From a checkpoint of a small transformer trained on Wikipedia.
Architecture: rotary positions, no biases in attention or MLP, tied embeddings, attention and MLP in parallel.
Training: a variant of Adam for these matrices, 800M tokens, 6100 steps.
MLP neurons of a small language model. Each row is named by its layer, matrix (down: output weights) and neuron, and shows model dimensions 16-111. Each number is 128 + 24 x the weight over its row's rms, rounded and kept within 0 to 255. Numbers have three digits each.
A block is one neuron, or neurons of one layer that tend to fire together. After each block is what it responds to, as a language model described it from the Wikipedia text at the highest values.

L2.down250:122165122129137118130119160137087112144081089143161129122133153096131137134139139184145155080091093169128139154120072102142108092133098097124116155161112202127087117098096169151116130114134091131129112123137128084127125131131195093070133130172149109134152142135136141121150106085090199130
L2.down935:137094116181125176123098146096146122099122167126145097127112136116122086090199097128123146082137111150155162128130154120097110137123093099129133086132102155126111160143101142137153119143169152169118103131120146100094125111118143172112175151140127161123095102135156119109118097131149174101
L2.down1482:133195075132135142103155100107087128134143124124086125078126130152128109136125126136166058136130133143149074109093152129116129122117111124126080180117142127164170108123138120086136121078172175114122100140103095124128127150122130147092172128151159137173147175109132144143142140107114145093
L2.down1812:115089144110131113113146100157161135188109127133127110127133159158137156095132137116134159098142091136141118167092112128103119109166147147144144171103085124133159104132105135150145115134129083118165126109133147117128154103123154153092145132145103153111140085143156099130115117121132121164
Description: Second piece of capitalized words

L8.down836:145128117123123134139135098134110105117111160147161150154121123094108083152111105170143089120167101100124120153142125128114178087116143124131112148117152153117137126171087069173141129098123118123149132121110096128094146156137161073131134136134155121109146111156167144166084141128129116146
Description: Slot before personal name

L8.down1012:114130148135108121107146159132134129108125144121098161130116152147154090171100096130136098126105121188122139131162147132168148146127150137128144188068133136124177129111196106145128165111109154135129136171104158146170144107173137136117150109172125142100139176113136137097142133080130116132
Description: Word-initial "in"

L8.down834:094120098129144118070134122108117111124133129094119201137096115096126090124147122138153143108134115145110121146139062122124133100107115105160077124149166129103130115123108137155152109154138129128129158080099108144146185126112115144120174121121136117113120097120121151137141142094173105149
Description: Mid-word foreign name pieces

L4.down35:140127083123152148095145107132080150105119109134145128097133134133111127155139087148140131082075137106113115139123162150138128099125101170074120110102131149103152099183130150089086115146109093130116132117146148138087091148112170145121144183143124119170125122108144121148129086106094179142
L4.down195:081118120150135116166134144081135114146166137139159165163185141126110134136129155129138137124129109172108152192130141180133132137138127134139102185148144103158127122144146085120098139100169173126112088144116099116135128107090162130080091115122117117113118146131112151139114114098138086115
L4.down296:164151117123124069105130151139060121171093069151141146103139110118153125129111139134121128198147170154159141140114143170131108125155130112163155070126112154118070116154112148113135135109101121133094116094102140159097127139138146132135091104136120128187110179146130155148114142112088175126
L4.down428:099134119136182087130139095111130104114127124107149127145155150086143125137111075144124118115154156155116135136148116133112111155125128099170080109142192152125119139146129111153174152153194120096182144134126149163102132117129144124119132139130068108116115153110124089088109128127118100146
L4.down748:131112117173102145166117112130149097093166115125180123147164136145128107131098119126141146117102120125098120168101108140137132145114145121144122146107133094122151130165127124163147126131165139154157136108152155106161112102140168145127099112117136086115159141062180114127110157135122128098
L4.down796:154144116094190099118113104089132134070107116097135139108127151129142133112105103135143162113128174128097121129137114177118128116107133152108154131126114120114141142137107103116147108125144135127118121101117113123145131123125113186134134122126116120121113150167069114086168152128165113153
L4.down920:142136147117167104116135157137081151124112172106144116136107130079126138127137108148117145141152151144134113177127119121112125118129123112166100139141155163135095113140117092132129150140095117092152099127110081128173119142135136096201128140137146103113105150138147108138153114085115143175
L4.down1155:124166111154150120124098125129120137136162089142122114125120133085109099126139145152129109124153083135145120118149114110120153133112095068133121104153108145161121170135146152136127138109090083117168174101130144120124136132119166139148142091100134088136134141115161127133141112122157138132
L4.down1395:133102130127144102104102069110108080146158152151106137157112126157122149124132116168140134134144166111125128122075111087116139111125149156112134139124121148153113163133115141098145113118138169130139125175125139140101161128095163124118116119129114133122147145127164152182122140121146146110
L4.down1399:137106134128111119115164139129132130126137139153156107118156142111135113096118118188152086134103141142075181098108168132117152128128146110086102127111099153139153109104139154121113134129046095139147146151118110109124141142160140108141150135107143137120140162117158124089173130134128166144
L4.down1533:187098131155131150119090123138073127107073168118154108148130122115113124109155115088106142156084163131162109123146116101112168121156083111125098131160130118149079151097161077098151127110151141101133171122096152175125138138100127143142128148104100087165114128147107131144144134165118146128
L4.down1779:119126161105126146105131120171111111124099153102116152167146124145158119132133080139120144106109140161144153102068102165100066098156126144134125152119150129127138130166123113126106111122111099121114147129105078083137127119093117119112081142151130112147145121136152177133145190125131142123
L4.down1823:136111146113144136110126098104171121099106093080136167143108088129123120156119128119126140136093152119100132089115129151143098099109143108144169108129157111142093161092102129102153141155136159133117118134138091126122143158119104152138143108094143127103118131116155164149153176147086135117
L4.down1902:099145127178157151145141103116141120090135122150135142140145144118168136160140149091164146081130145180154152145099141144099116125105166096135111112082134132153107169132137124172153161145155161106124141128132113191135159151142187104109162146134118129129157123123089110184109108121103132108
L4.down1928:062119121098152140157106095129092088123116123097098068100130155139128124113137123113128132111160152188139124174106131132114084075149154149119138161145119099103170143110107105135127146071086152149127145151126133157123114116155119098117131095159119110157114077133103128067144142095100119144
L4.down2033:116138129176128093145136122152098149134158120108101132126113117103142167177146105142119167117154145154135159169117133151112110151108098134129103158110139122118145120166139132150156133173158152084148141138106194113109129049101122149134093142174067145157101134166114102155122095136150146124
Description: Word-final subword pieces

L4.down278:136129158104160130133119115174152151145124143122125130164136150168165110147143057120102138134104127136110110115113141123116142127125122107181119130127137106095074126135107104120101174139183148096164155099130050128147097141111140102138130115145164105137138134084122172155133113137114145114
L4.down540:163151116089171142118130115132124089133080140127106114188118146137132120171134144184130105130139104089073118101118104101111122104115136153139117141114139132189152129122102107135110141139122117143150110120130165095165095150117158145083099150142170150107103147129132156117136156164115156155
L4.down584:138122119087166128127117108117137107123091121090127141169141125129120125147132179135068097114129147149087101114125126103150130122102127129101099155162130141152133114134129136107132122125121173151137147094155100142171115131140143110130133110149187138114116108130117140111115131136142139161
L4.down683:112134124111144098166143080143103130156154116152133127138104132180143104120109085154114135132095142144137109129153131116104114147147138134133105151107083151112140113116170139152139136128108103115139151119090124126150157135089132111108143067138122121157148117137116133125090118138156085154
L4.down773:150131158126137136116150125110129110129097121143122121097148098136121154165101111169102123115090176084123134135119144146138114091164175117155127104086151132121109121130111146143134142127182099147165112169088114158124133092134122151110146118096119177078155123114122120146161119108149110126
L4.down846:139126119151152078144111157115134132132122171095102140120099161133115146138125169173120121123151154140154111102137123129150111115111148116126146127095140180188141084122140103094139122110159166097145149118174135140145143136140141148135103160105176095120101117099160158102137163131103167114
L4.down1192:153090090124150177142142159146137147097143142126123076104118148164123087115142138185126145144140104142104109167110104107095106157127087151119131134108114123158114119144129110088134083108170168110111113091128083166113123146096104133154136148127163136138136100128159145112112138135128118132
L4.down1251:087100111192165059148116125169111166167142093132125086155144106142154194098160110121155164143107171107066164145137094153116111150129100121152155140157095126094128141116141143117124115116110125131139122107163111091130121104113138120144119166113147104165168123134110141121133118113112139108
L4.down1274:153116082143128097104132123119147099134138120152159183142087120148127144107104131115121144146091161142108131106124139151153139136129171131144084163156140082112140082179192123106130124148077119093154137140077160088105164122122106148131112135115185143110183129123140181125155093099130093127
L4.down1303:107135123148123102131113133129131096133123125103086142062136113108123146139125135127110136143130149068109125141149159082114144109141161157116112132091140129115116151153092094189119116124185136119120097102132078137092039115128119151115119131121126107126086140150117160127166127132140121137
L4.down1360:119151125094150159115146101127104113130102154102108132103112166129141108155152119134131116164132108083125129124127131123177131117097108131116115137109148165115154140134124132132113152119158122108149109105121088125126111114134153161172102165161139133104115166137154160164157135152115110128
L4.down1389:133130103135145120124106108136146098133143150107105099165100140137148137134085140185163125162146145160143142093112076107152157152134130121089112133149126124163160147113099131115158108153139116129137126134121097161146152116119101180105118113113111147178156135102153151157062168118133137128
L4.down1703:091095148122100089132076124156092158094111089094117155128156114148147137103114125158133153170135116162116160101153122105106128158110133131158129111109149111144100115114168134112111143097160155101137144163134102113103143109107156115149126137142115128127140142131086139098104140129112133113
L4.down1880:139119131090156121126126112111144124117112107153125130161151175160157153122121112153127118096114119175114117123165128114169133102170103125145134114125152171149134159149116105138087158159083099125121112150113129123128162119167156117117156171134132127093082142102156115116146179155118133094
L4.down1982:129172139118145124141121157108127168099088173152093136102122142144127108090128146074121113143156114132136122100098141102142096097128145137099122174122147134096102127127134120073151127147151094159119126123124171152154130139119086138160155127129124135129150111144138143138113146155122071126
L4.down2021:174102134132120077096128179155119111145118087093115113141150120143114133115133146109160145138129144127160143168183129109099092084173102118170142135128095118096116144104113101176129131159110176111133128131167127157087151108164070092164117117113090135160089111155142132172128141093117185106
Description: Role nouns before names

L2.down339:106140100128115152181132132152131099103128163134132110151085154135101105094121142146159100141133135138102141127156163113140134147171167147148133135084132095157119096138173145101126088117084100142137094121147128086136163140107097141109191116113132105145131089149166110096129117142161108150
L2.down392:143123143154119134050094122153109141124168109171143140123122151127110146137097143164117137116175118088131133119161111129119149112138130164132145172110159122134119126109106159143092105110083143135154109099092123110121109121128125128145122083128176152141146146149119131127136144152178143165
L2.down647:124112119159126097104120153125126132140156124179094086137114142089171117096102142126139132085171119170155126138153110099095161136121174149169113113116137083111126127111097102115129124102146140101176130151124122140142130096132165119113145142090108096154134147118095120122121144093112129172
L2.down819:113099152170104146134111110113120135102143175126088126120098115141100051131127107143105155168132112139105154096154100119151129133107167101156111161111117078133116119149129122117153141110119106145134149113172131142148059118153105144117117141124119113125129093131116144170113123150143157144
Description: Sentence-initial "In"

L8.down1930:133120166099137134128127113149097121163155136149144129199153135114126124164105134117155096156145130119165148068085106116135113102135093119121098115107133094082152116139156083148094101116130099131147130127159128110056121113140179111125107074150149117126152121179104107131137102126144101105
Description: Modifier-phrase openers

L2.down483:132115121137132178122179086136095114105145116158149123061116145123161134178117149131179172155118103137141089115108159120151086106109096096120152112109148162156132162114127141144120149096212094117148131129147134162085142126110081139114132139135124124099188137148159136151140142129113111085
L2.down859:158093109133111124123139080110122110107144149157125140124117109130117108103110079135140124161140143145103121101105177124159147113120118131109101132107118091073139140099129132169091093086179108123113117157110131139110124117152110155133113147109141129121106169138130108172176149122116097078
L2.down1793:106103117111139172143118145142112127122075132129132143133128100160141121150091145074196129133138102152112126152130136111135095152094169123128108135135129121130079095116162100105125139141167146170109108136109052119150167129130133110075154175112168126101127112148117168112119112172126133134
L2.down2040:063137104100140132116123096090129110126102097153121106118134145124103118151086152125154090133151109114134112091134108136119136136149109126137097127096097106087119087086091148089132123123076120121114154163118159133123086106134142172176144121109142103113181137147134113164157107146120138114
Description: Birth years and name slots

L4.down139:150128124118127094144105146119062135100129152147122154172083169183088143119096152131160158144124135111150107162166121150123145136153149118078163120113112141161088148145107126105113119162127167127077081130129120113161110103125174125058153120102104140123111111160106112110140115125101126162
L4.down178:180112109149096116121089080145165114141100154135148087121152100117121147123132112034139164139115138141109127138158151113100134115101182128141117110123146099081119161148133108136165154104157145120095143149149133138121121181151091167160130159146114102111130166116058103164143160100127143145
L4.down332:154077142163089145103108100070104130119135130157144154158140127170130137084142122136122123140159157130120135101117105138124131135091118125115115116139088121080153125091090142111135106121186102138137152172122102129129165106123150130119144118082129146114147126137158078168118148109160120142
L4.down411:171150130123123130089121102114145116070105113132092141173137119154144121098137137130145119126154118128169116115137056142122125144088110126133102116128124095100130120108113105131130092133117092133109122127080117120126131119111140182082098144139134146138134108152143110103132113126108148174
L4.down499:100131121166161105145121134096121176130135129116137093176158128106166179149091184147119140104112129133113116136162115117095171129102118131134148123104125104131089139162123119122113078143108157092145096135100151142139102115147137140168150179103121120137126148128129074109102145118124145154
L4.down604:133083119121111087085107138130144153173200096108120134136082061140132146132170142152115083152186134105170140124117161177094146116107184120161112159120101111112113124105086085157113120128132141125110164145139150120147136126128132092125116112117117104145142146145122106137128121115126107094
L4.down712:076138124201086097167099168134098130133163128087158124153169141133105129103107166129115165124114140107073148176097127134116110139085138111109116124163125113108090123134174127097096141134125089149101109116140142137058111116108149140148163149116116110154104150131095152113100151081134129139
L4.down812:113144149172128098080126118099110154091124141095136154140110141141134149114133162163096100088113135137189143088111073144161154151124105106126117148133133128156159099139130128146127138146148128120128104134092154119097111137059109138156154145136136093131152139071120105092052100109118152141
L4.down828:124162119135086105150154154121164110166112144078145113141095135136146078115129132136136166133121153122045148103111143144149134155141146117095120168133103108084101151137140115116134085147148090134130108103082131123110121103146093125084131096170150137102118144152150105150137105104113140127
L4.down893:161109154144147083130139121155113131106105102148150122138110118173077130110140119141100111128145150134133131134093103103128145053136132088128146115120120139127118112126149117134165131138112152134087130134132115103143159120088150122135148176165148148137134130113099130097070116105146130161
L4.down915:092137131155142117142079106116164133117114115031148133148085096128160115104121153098111107137158151152089119104094147172162108095106139091116123118121084081104083117135125149118122148172145104128177093143128170139143149114142130113131169112139138077077137087169162156137084120154117146090
L4.down1230:144104127171144147090143124137144137088128140064137132176148130152136122137121114062152139168182116128137106091171110124137107132126110154155103131141129091113101150111134185152135130138132105106141088114119149103137146135102158167133140060124141154130110152157127173068089164106060130085
L4.down1265:145169125138110093169100129100077102139124156132132131179104109154136109111123135159110117117144120131107131109137087105137153134119149136137062149115136105151078133133127134130121126150184137156117115160103127144100121178137168143113098147155160144126147169154098102143084122106146125129
L4.down1369:128145158163119157097131112103137112122120119142143146157128093175115118139160142160137110150119116129070131087104073117142137125102116144121104154123147092125145098153107127079119089107112127126139090129133117133135122157109105120128158093119192123126181126156135122139137113165127117124
L4.down1518:128104136133105119124125153145154110108168127133121151142088176136129114180139112167126122150117134149136142104101096127153119115137148094129144080116143136117140125120107152119105116114178135152110129148099087164129101140096094147063076100172145089133142137133129116138129147143118113116
L4.down1837:108150156123105123167132119177118138127125150109102158134135099078136147160152136166131140089116108164131108146143172142194138084131137129138154097117122152106155090188113142103111094136130096128069115139136188113131115105110180108121126125145132123150115109064135119163106127123147091157
Description: The preposition "in"

L8.down1886:113148138147101147118102145097140136174150101113164107054156081102141130155136140127100127114130135111130129123097140143152143148118130137143133126123134138145137149115109155183122155150058181128115186110154150087097150179082094130135111132162120120111139144121109178102136149121151144119
Description: Word-initial fragment tokens

L4.down69:148102118150107108125143111115115146147095128108115165092139147152125125096154128136108098073141146121142128156136108126098154083133147143086162140165131097105134103101091111155135162110159147086143119127154170145110121131124138108124151144114130115143124151162127141124109075107137140126
L4.down243:089121152158091133165085139103147114148153117157137144102175119128132095107120129108145125147096121176159108126123134101097128122123160103146082112141134097115094134086065146111124160131147109119121122111144154124119083114135155110141125110123148116108101109167110125102127143101134157094
L4.down248:093137098173152092148129092147124120113122125126104136091123166156118090163112112150110145094105102119119150167097170144162119135131127124130127110104158089132140116128145116114127169087142078129153120120149142189104156093125155142119162100163081177127116166128102138145100104093173119123
L4.down281:168134135163117104085111133124117165106126121120108157164193124153122112117119144136093158162158112127123143118091143150083140092156145077128118077118133090136138119094112103083105116124117164091136150118097141144099155111085128130121173114164138103113146142148102111147126100122144143139
L4.down305:109110120112089136113125114092103163133131114136117152078035165125117114095151110133098143140074148130130095150176135140135161066137116097089121131110137095093147093153122104112130151135152150140104158128132130172111106185144211103171121115129129075148084139149157098176142083083131145108
L4.down331:102118106145116137153159132104096106123136109135089125079122111173168129097138112159123119150071103094137146166138050096110145125121111126143111159118102118144139122147122113123179140102092116145155123115132102091109150145136153122112141183110139098153122126099157144122137123123111140101
L4.down421:139111102157116137172129115095155122135125144096116098121159111151087101086094150106165138137090180124117129143132107095123134129137144149119160136128131074145120145134150134156115157123133169134121145124137116168125176147120141107162127118135134105114107133181085104190114080114193145083
L4.down533:129140161095114135111123144089103114117118136111149105152113121134145127109129162165119142088140131159141157104132159132115116093151107105134092121132120134136141111172134175117134105135172119139123126194134152134157088128138123134158210134158105140137134138152129132147093146155119165093
L4.down622:105123116148122104082117111091146138131106130146144147168101107123141127167123128146131120143110137068126077158155099109102110092129131164114084114130114095148112149142099097182103128063128123130161128135139090108144135146125181125136117145168149174090146153131145149120124138155124137132
L4.down884:095130085121158113141154160142158088132182139090161199145130121175144147125164120098088144122118131166145169114137152140164154148150122114161099142177097128135108165065103115136107106151158147134136087098125099121127135132115147113125100115166120115137102108136130135136174139119133101164
L4.down1024:123120090121125145132153129148140142138110108138159123109131092131148080113144137136133067168131129151086116135126135144142126107133127106091155102090155113113140097153171123093087150149162127118141108112132128115091120142145130092160139162124104119127125117136123136146148107125101100090
L4.down1045:157099105115137159157130165088161138141148161140126136113143114157136150128131121096109103157092114136150120145161137132092147128122130105111114187135126126139149158197136149136104116135111132168159142119095142094147155156160135073128115131074120136123143169097136127113142100127145121138
L4.down1052:081146143142147100144126161108126129067162111132124109130080133091163170150118156132149083116115121104132124105125148135134136096101143121139133133120075115122155134123126123096120145147097125163132104127150131100154100125141089147120102163108104139139142106151126105076152104082136130110
L4.down1466:129089113122107107129115148110171104104089142133128165097130079122122115088112136136088131116117138144169125137121162126182170107130129115125091147138141133071085138129127102122102138112155130149106172119116129155105109139156113135109147126114155117129121102135112115130144135118130124137
L4.down1577:120129120169142133109131119097105125132145114118137143129161141138134144130139125148109130112088143151130126128153148154113177147134112114122139175171114100134118143131080180064152125159093122073117136155099117140122154080099161131130088157154102108134165103169110115181135163116174204115
L4.down1686:108147138143126151140078141096129084144132132138140149097109115157108125098095119137124094111124134114135101120099176100143150098131106127127123140139154126129097105161128131129131121140171118122153113095176133123130162143144105124102128113130146106154142134096112135155137142110144149103
Description: Mid-word fragment after onset

L2.down560:109162110147126131076154125123126105143148118173133137065137109135150141133150132117127118113114190097111130139095125144103095138153074114111116113138164128141164146140138092151124102136170099097133195131133082137118126148086088124104142138103117160126152135112124133149106121120144139082
L2.down870:119107138106104136124116108093137139127123142126126160093137131112145163129123155147143119118130126142124100106132170100126148136162159133121080142082153094094140161138168138138147129127159094097140137111097081107167157084101132127132116142168088119099138144125138114154135123118159076123
L2.down1428:157110112106155140114130134136163110096137114140119134091164147133145094144178161114127116142172128105145135085130074175147171114128110134155165117103160135133115195133115093157120157109160111144105092125116073167102135108163154144138145122164126120152140154097106118149140115133101153136
L2.down1693:105111126099144101117167163213106125161087139136115145151145135111140109113129151126150102123130122159117118118089124117159118114132097151129110121143135140136108142149122109122139157105124118150060097128148128153142147145146138096173133055133130141125133164127114126127098125131091168162
Description: Name-completing word endings

L2.down918:127139139145122151090131146163105093134121124149207088111105118137150124124172122125090092104132136144133125134140157114143141126139145136142140137121151109149079127115124109131088128117140140102140152158136098163174112130111131091110128110159117122129125141118092141130156181130137135095
L2.down1017:140118060141109123165126168102152137141094214125134125173130117120128100170132132141110148112130140138122139153119157126128110152097130146143121137130166170117128123136124141105152142138138129144133111120137119130145075138101088122109156138151124166141193107115157182137126148153141138171
L2.down1340:125109106176151112112140154155137160149087163157148162130163143129097154145118168151141134066160097134092104122126101144114139122117138161137124091155178144098154103103131095145123102108159134141119101091128139151144120106106123141168127083122166106129137118120139129068126150122087120148
L2.down1818:125140082143165110097123125116120139123121156065182128184134124139098101161147189170075106151114140139162106118115128096115167176119172169119145109144146137130152093105111145088143130117149131119158157121120125130130094142147123146143125148137174179154152108089132143155194121168109137139
Description: Person-role noun endings

L8.down1142:108118125127112115149120103164131100161170083190147147149117118113153145131172128149169149135125139122147136114147111096107131117071163163188074140130172121147104107133145134116158156118110094125127127121144102139128129135138109108119153118124151133106151137153106172144051140098127081190
Description: Person role/title nouns

L2.down240:133151129146121105137101135130144139127125130153125108084109129130119095121134133147111145153135141118143130125100138064131106115122110136087092147127129099145123126119138153137153161087182106116148146127114105085118100078163124182139159113135159130092132118167158123157143142120059107115
L2.down689:127143157176116108105150141158117095154154077180109144152106101115123173136163121124121160110160156133118145183133127105141115142136149140151126130135144121134139102157148143152121157134173141119115115138190102133124128103144102151127117112101137083182164137110099118138116137107156122118
L2.down1219:119160122177140100112109125139120149137106155109125099132129127104120168091119176132111129126147116099160107152147080147142126165156135136129127133100158103166172120131132141140152116125195111130156194133135127091163120124137103118085129113136128132124122132161112116139154127150099151174
L2.down1587:146097152153119123131139141098120116144121130085118141120106143114093089142108058151170124121135125122163154164106119163112092165151164131138105134132146107137121134099141112116143119130135124128080163133071160128109138168123103125135128103109109120128133161118182172153124120127115128115
Description: Adverb -ly suffix

L4.down274:182104149120160132127129136159132128098154123106116142149164137101187148094151143162148135115157108136121132132124145131091116125083155151119129089157171125168164135100114172171100116189151132167122152153082153160095103137118127098070142147119147084134129120141114119100130108202136120108
L4.down294:130138125123165162139155161151144130077131114127095090134143131156158147132160118146115138125143098141090142146114105121149099105156140190144094102126156155128144106151150106129108123141141129123165125094099141169144168127152112183155116091132140138135125086145191135092088149124076083118
L4.down323:147176159098149117135123099138147161127101155121114181171194112108127129147155112137144125139082183103069143143128134097099112153141151176168106139149141126115185155163124148148122176161148122146125156086062094144125152091118142112136097107111146140171139141147114151169135139124150096137
L4.down362:145146120156099166152113164130100133123138133115093114128099125136157121119131125097096151153132121166098123142137092156120114118152102125066139113150120098184140126103110161138154144170162132117110144123111145098155139103077152118098130134193139092125135118106110123091151137140125136162
L4.down507:140141139132105108114139158141135115147141125136121154175176107109129127137154146132123133186165121146134128122121143089095107120095126156117085092135128118113127134130132120177113126121176153107103152100127122099128119188163127135132177154157192109128144143116151118161144118159117122155
L4.down610:089143138154158093131089127157105104095104114115141141123117164107147127113130129139152154085174132085070144151134105163116103130117114145132075099119165136109139120131132120091163119138113112157106128126134089126148132132137154164101118127104143130093105155128103092078071136141116130111
L4.down625:153111132163145145115124176152140153077151145141146118120092113131135114101123123116190114117108114086126130164107106134141099137114114111098137137107114130074106140107146159175143147120162140148101106112149124113116106135097108151150111142104150131159128138191139140156147130125097092130
L4.down633:100114124114134147136133102142138114136147155076137117135138146122099147153090124115163134116139140134138157159127130153137121125097137139086107108161132131169142189078116095161107127124177074124138112098119172138137147147125098085127196138125122127118138124136167144133136087170122115125
L4.down1147:121194128106165136107105150139147110126116108118096094087092077101174141144133137102103158135146132151122098144142128096101135143126145127119154143116102145107135098097112124118146135123145133154143118138110115187136116125138103138139163149109112142135116125133093125198113103109134120115
L4.down1182:145122114148107104125129148160102151105131152127121118201131133116141121115121177120128121124160126126139154160123118130132098127147091164137134140121126134164118141126127096143142130103110134131136152143129147169172133134165139093124116132153101138147151137110150103149108141134110125143
L4.down1231:138111108157158146112111112156085126121161124117088105169143128163125133131159158151110171124110125153099128089117101135166138144138158167148125113143107122137113131138123094138102138119159129127134107156112160154167154122125140113136074128140148092144148127181125124157106174112162120119
L4.down1255:124138084121151114127139087089132123102146132127146100169131153141139113123124118136158101117093116085112131105132129121132148130144155149139092145129110138137130113127145124106124133150163105170164129151144169133137143130128142152125136131128157123113140122140110129088105106186113110147
L4.down1313:129100134124145169140126107144133111113136111127133144160142119109177120107154106130085123140104128149118154128121159148129097122144142151104093112133120138151154154110112134166137139129132151153085131100107162133118119108156143115109158153129133173160113118123103134144113088127166143169
L4.down1315:120142158131171140118153142122099133123134111149088091117157173137148107144142128132133130106122130148102120120139104125099141137145088135134103153136081135093114117124067137102135097118133101145148114087122121081176118187086083113118080132146099139139131134097121160118103097114122106140
L4.down1451:110143119155142136139153109110149161178125138132159105077134074061137132155117103122144127155140150120069131148115105116170115163128128107105133099143171090134126124128152163059114111129134136119132085151101108111100114144136135169144125113140100111135117130105146133101110150164137134159
L4.down1602:126128138155139104158098093177118113152115128119127156093091121127139126142160107116115153118123117110083177144090119113130150146130137116089137125130147145121065102114102160124147099149165184177086136178158095124088119131098124111100156111096128068130123111163135150140119111101130138106
Description: Sentence-opening word completion

L4.down357:140065134116108117131129112163146160133091117137097163157123151108175069136092146148188093078087102104121118097096128148091115139090146148143121121139171128135143153133110113133152124152116100128155118168117097130112159142136150121165165130138134084101113158171138163118109154126137156123
L4.down520:099143093168157158131150112131144088131093122119146174147129099131157157162150115132118148122102148146106092159121138153133149136137108101180189130132086133107140113114140184159139131094156140136133123139095088096152109126145125129111098115077123176128126157084159130161110123085131159101
L4.down526:128113144095130148164103094133138123136111133104120165210129133140160157112119096137143143150144147129149093138121131123124123124102109140112136164144095118121126135126125120158162111106150119133083147170143108157109130141141144156101102130124126090092146156101106108140119143083122075098
L4.down594:115123125113126064138135121107125111122100138090158117122097139178114097143110125156149101162116095142124121118108157143138141069113170130127104153138151112144115103157155129103110146159136100125127173117127162134151166145115151108128136123170155143061067121153124146092139135161143126146
L4.down670:078168115109120090141156117112114135132099112129070117158122176141169122172117117146138131134122146088159146152101118126123122127129099142123152154112105114123125129116165151106127069157181143130116112103114147117120136127102138113145128141119141128126101147127116122170162120099118130138
L4.down699:133177103104120131112152106123125114132119105163107106159117117132127134128156133124166154134139114110098131143099110108159145136105107103111123137127148134118135104110091099115125115128155136089152129153151096104140158117119142121118123146122125109113149159097113117099139131123171119133
L4.down1029:107170100131102120081145127164128120166084111131112119139117140081082125101122133145085136128100104137120152147116128135141121115097097110135159119162157142135127091098160157131149098089107094099144100088086152148139119113139093169144131138120179080103137156129141150156106099074127135131
L4.down1350:135175135170138131101129085110129142168128069121164179149115149136126154128106107127153151124136120152129145153140110135163138205120072080132137153127152130130139212101122119079166106105155148118137112149157126127157133149125144111142103142123145146113128164107123128136128116097148143127
L4.down1380:104129097113148147150088096127175144134123140142103135112157100081126136136127090117119134105139134107113153144156138122121173128138192112152088159121139120119087187124133110154139106133125124152139141147119133126138133125127141101173102105120144171091134127168136132129098124092126147092
L4.down1445:174147122110095163104138130129153106142109153118123186085121166160169110126113115105177098148139142073110116146124120109149164106147152121128090144120143164110109148151140121085103143116157157112137101146136131135135091155150108129084158105127121131172154115145130133108094136148155144178
L4.down1499:069103098130107095116112142162106128123133133107094101049104121138140150127126159130109111065146132127140135134112107116145126124133125147151146103176117154156102101136136101117152119113184141114130104134131123145116166152114116125104108127143125125122151148165103102100151110091132112142
L4.down1698:117133133127101153105146091098121139133124096153118102037109092145130123103193162131121098150110095149114118117102212143095135151104192099132143119102098135130133123120081117111113150136169135116077116123121130169171143180142154139145138114119099076105131152128155075161112115119131108068
L4.down1755:124136095129149136103130112107124109120148107147183140109146135105125161132127163117155156145161173107125153130160143101103155107109143096113122119129070146130088116156135119154151109149144143177110125115148098145130140142133100105171120127167126160130104131153123116163129113139154089111
L4.down1860:098175115174139140129110112164134112078109121150155096138161087112115129148148081103136142095142081118161151193094111165121098149124123106173121132112128100113121140083119124135130129102172137153168183141136135101117134136116149169176150138118155139095135185171153144169109106146167144145
L4.down1889:128166141120117132116148149120160083134148172137120119155150110124089122145160153124139101109134157124106130123118147077118160102130158158143127118106170111134118178084117124134136130113179091119139170157128122143169140116144140134096128122125084125130108155125097141123110136120132134130
L4.down1938:120127131113077105087137119109121129105148139096155151139160167136135108130142161128127180160115118154144193107113086115128143133165163165107168113129109158144166110141126106166156157117136133117130172154142118112116147130151106171114140131105151150138115138162136117113089135126128112132
Description: Wikipedia descriptor-phrase tokens